{
  "n_layer": 8,
  "d_model": 384,
  "n_head": 4,
  "n_kv_head": 4,
  "head_dim": 96,
  "d_mlp": 1024,
  "vocab_size": 27047,
  "activation": "reglu",
  "norm": "rmsnorm",
  "norm_place": "pre",
  "norm_eps": 1e-05,
  "positions": "rope",
  "rope_base": 10000.0,
  "rope_fraction": 1.0,
  "qk_norm": false,
  "attn_scale": 0.102,
  "bias": "none",
  "tie_embeddings": false,
  "parallel_block": false,
  "init": "uniform",
  "init_std_qkv": 0.0223,
  "init_std_o": 0.0,
  "init_std_up": 0.0223,
  "init_std_down": 0.0,
  "optimizer": "adamw",
  "lr": 0.000592,
  "lr_mult_qkv": 0.5,
  "beta1": 0.9,
  "beta2": 0.99,
  "lr_head": 0.00275,
  "grad_clip": 1.0,
  "warmup_steps": 319,
  "schedule": "wsd",
  "decay_fraction": 0.696,
  "decay_shape": "linear",
  "final_lr_fraction": 0.0,
  "batch_tokens": 32768,
  "seq_len": 512,
  "doc_mask": true,
  "train_tokens": 381900000,
  "steps": 11655,
  "dataset": "wikipedia_en"
}
MLP neurons of a small language model. Each row is named by its layer, matrix (down: output weights) and neuron, and shows model dimensions 0-255. Each number is 128 + 32 x the weight over its row's rms, rounded and kept within 0 to 255. Numbers have three digits each. A neuron's up and down rows have the sign that makes its largest values positive.
After each neuron's rows, "raises" lists the tokens whose logits its output raises most directly, leaving later layers aside.

L3.down855:109122193073183145116113175089106155132110207141126160133120129147135123143063128045163157128114078091095055134110115078071130162128130107144172137136146156144140168147111160139108120162113118105113162120127143157117131159155153140168128141155089161151136122145163070138161150092092163214137132146099179042083096175114115048177111151161153130105145084117125105117124158128179093132121157116103136112163105163093162063116171147070107185125090091162112103101186180102145140140099077126138120106127156150111136126099117128131128177160108126190221119133100097133132167144124116100123147172130227129073158115134146109143127099114075205158151107122140133168156090141086138133117168149186106087108136123071125134165179169085140110103119114136146133143125139117098091078128125
raises: "ic", "ian", "que", "ical", "ians"

L3.down744:127109129110152122168156182139115051145134185146188127187161106088123075165162113096178149135094088123150068090160108132065138150131178184194132130149163209147140111128112109058123179164106134143187146143099102165096042098109088125140152182122159099131053149106133152107108168064116130099135134127167113047156125089126094123153167111126108181194132146124137192097146160136161133121098109111125153161140155110104140150119086184136078086131105165126178120141120124074113110143081136105160109145131131101131096152135135142153140091204098135097110087157163137165151112187117136167126100084115146142109143109079126104084107179100164131121176136142104127099112193131146100115130058130118183162110142122141123105219194129078168141150149051112149082135143114121129117040118156
raises: " (", " |", " of", " ", " in"

L3.down494:125146137113157072138170157186082170141107097107173145136149114164137093141180118154143175128104115176136177155070121119127077157108097220084115129100056047144133118118077121138159095094122169145037105174152107136123102154089166122085125120112100111161078115070129127107112102153109095089124136050142149170171130102150117190142177133132135127102163142117083063123090144153128127078055067191176113114121108138171122125156165121147128090130083177108120151075158112131121190151149147135053149108107181072147126075081102104092130152136186129164139131109100110097168162155127117153111143103114081120118113119145148099152079103064118175168150118130156136114111119123148144107134101095083149119105145121164105177117080099144153078101111127131102128054146126162129175104201062
raises: " American", " America", "rop", " Americans", "ship"

L3.down518:112213181128116065071145180111115098131106060168099113169119129156138175184127139164138052161114086127117179163109105087128147130125190159101102127135142081202127076083120090159190114153154143135091125124102093112141101131070163127163122082126125131125139120105144121131170105178117120100072138095110154119115176167104153096118105160169103124088172113172117106124123146101119106171080129140122162147142149180169106141120098153093100111045167113169115102146159158171126161147071157120076098196161116116094092110178148113116120092173202063186185160177129168145069113044172130118145139142098096098120070131089087135108145111091098128128058137122121106158048103115135130103132157127125114154122150169117162155077134196108140158121161107154096186149142176135104110137148175
raises: "ote", "ate", "ates", "ating", "itor"

L3.down240:106117137094052117087107108152101153082152102209099098120163068143150085109072194127107083138075127159148090147076115041113110092136142116096098033128123098136100129155175081130108134061176151101103086120097159153113145148138094122110113111154127118108149082104116155095080149153147121154149117091155104137112084136102080123124143131078113105069163097096086170143186132106100112150102152062186146109138153143095154140071124137161090102126148136149146145159127127190113131105115112128081115135174143103129137119128156150143195109107152161130157115100126191143108130077121096131167100129128145099115109132089114094193116231177161137122101154119133176134160126149139173175103126072116114134159104126087142165107146124127149105185176150040077140140066115091118158153092112
raises: "ous", " than", "aging", "ative", "ables"

L3.down70:121050133110083133143137159082164141143145157156131151136147118137133129116133137054102200106135097089174058175083127158146142152133088163139179109076137203130070102128152169076107161134125120151150145103099142148129135099120122105106194194044117128116144118107133148100086127131166111119141095078105142093095144107144056149204120103146104134135106133117107119130162117165145099095149169123133125181185141104104117093114119137116070145117204120141145112142141123172106118100126155162184131078138101119068146123076145134252090117163067095105148163084101075119128111255156099116113165103127202127141097158168081099144140164131179126134199107111115128083146109085180136160124140118170132151087161129156103124142147195083054089168125094163184130136094164136147152138082182
raises: " in", " (", " at", " of", ","

L3.down936:097172144147138141108157093094120101171044116101155132153123123101146135107120143161149060123078160118151159122097081075166154129080166093136123134136145058152137083124121154171165156060179112136127152134118179152193094132152148087177086096076101111126098106123102110119179121142141160075093178120148103079090125180129148166178132109187172144090158117144127117158087111084133135120115118164191090099197111125135115134134071128134075109107099136150061177145118093129166083196088111118119162146170135132111107154097100158146109147127125110153136041115088140149109127090182125164164107113145137125108145061078155173148140139140186175111154130210146139124146106126116209077180143204176159127114134105075137130155084162166150094149150144165120182084132103111117127173171094
raises: "nam", "ky", "no", "chi", "ts"

L3.down204:086162115148105138156152110094125115142132150082158080100092110102094097144087137105109125103076119161171119162153143087139139110133145081150101158182068119078166160168124150078128088118172151097111113090105123151188073189107147130115109105120096108139165149074191108045126184111161149105092140084166119130152124128113130091110113061148176097114107073172161084059129130092120068144075151108127086137153162161146074167166123104116105143114130053153126114154130075142161119083149137124089185121120134165042162127132130151133116122134187063127111132161061184174082125103160149111110092110120102113137143115122108150111113173153136159111114096108124155098103130133143171109132133147110141198143142113156153156102164109131108111116213161168097082117107131132097130133132131
raises: "ran", "ron", "ree", "ne", "rim"

L3.down100:135161168121142115085130150156183106114165149124129151164193099162212166124132141086114225110150131139143092126112074138129178112135174110139159107147133138136101148166133144103028155157068155064130166099189114104096140090091176141149135221162154115120136101121122171068141119192169086131116165200121152114131161127189134118172126191159167155151099096125174143102141106124125201153137117108128149088179113090135167107137117100095118153165163116165164135164129145103155103097139134082168134151168141142141078165082120118225122108157098091128098106151107114093104117199078145133112130150122107110173146161180107153086136096171175121102080095135151095152094126053158126144094107176139157146092120126133149102165141150113119159151102139175118061121129156102111152127081084
raises: "es", "ing", "ed", " of", "s"

L3.down293:112097136181143064096093079157133097102166139163093146083129118133091102162129042125152132122079112120084127162147174049115084129098192032133115139082099156095129116128099165144181093112140142139089121081125195094101114153111091148083115119143110148132130088159137143135157138137141116111091134119160163189072113108186113191179135130135118140117134105117139195120167134085174096179165104112119130166145138097108120131142129132144064136168139161183139090130163141178113130150139138139133185129166114172115122149138139099121133117131184099154134070117152133149131083227174166104149155062140134124087148142128160172116131154136162151110095104064106168162116172145145115140073125087094127193129118132072078109159124183101153137187119169189150076148147133056145142135087136
raises: "ed", "aled", "ing", "o", "il"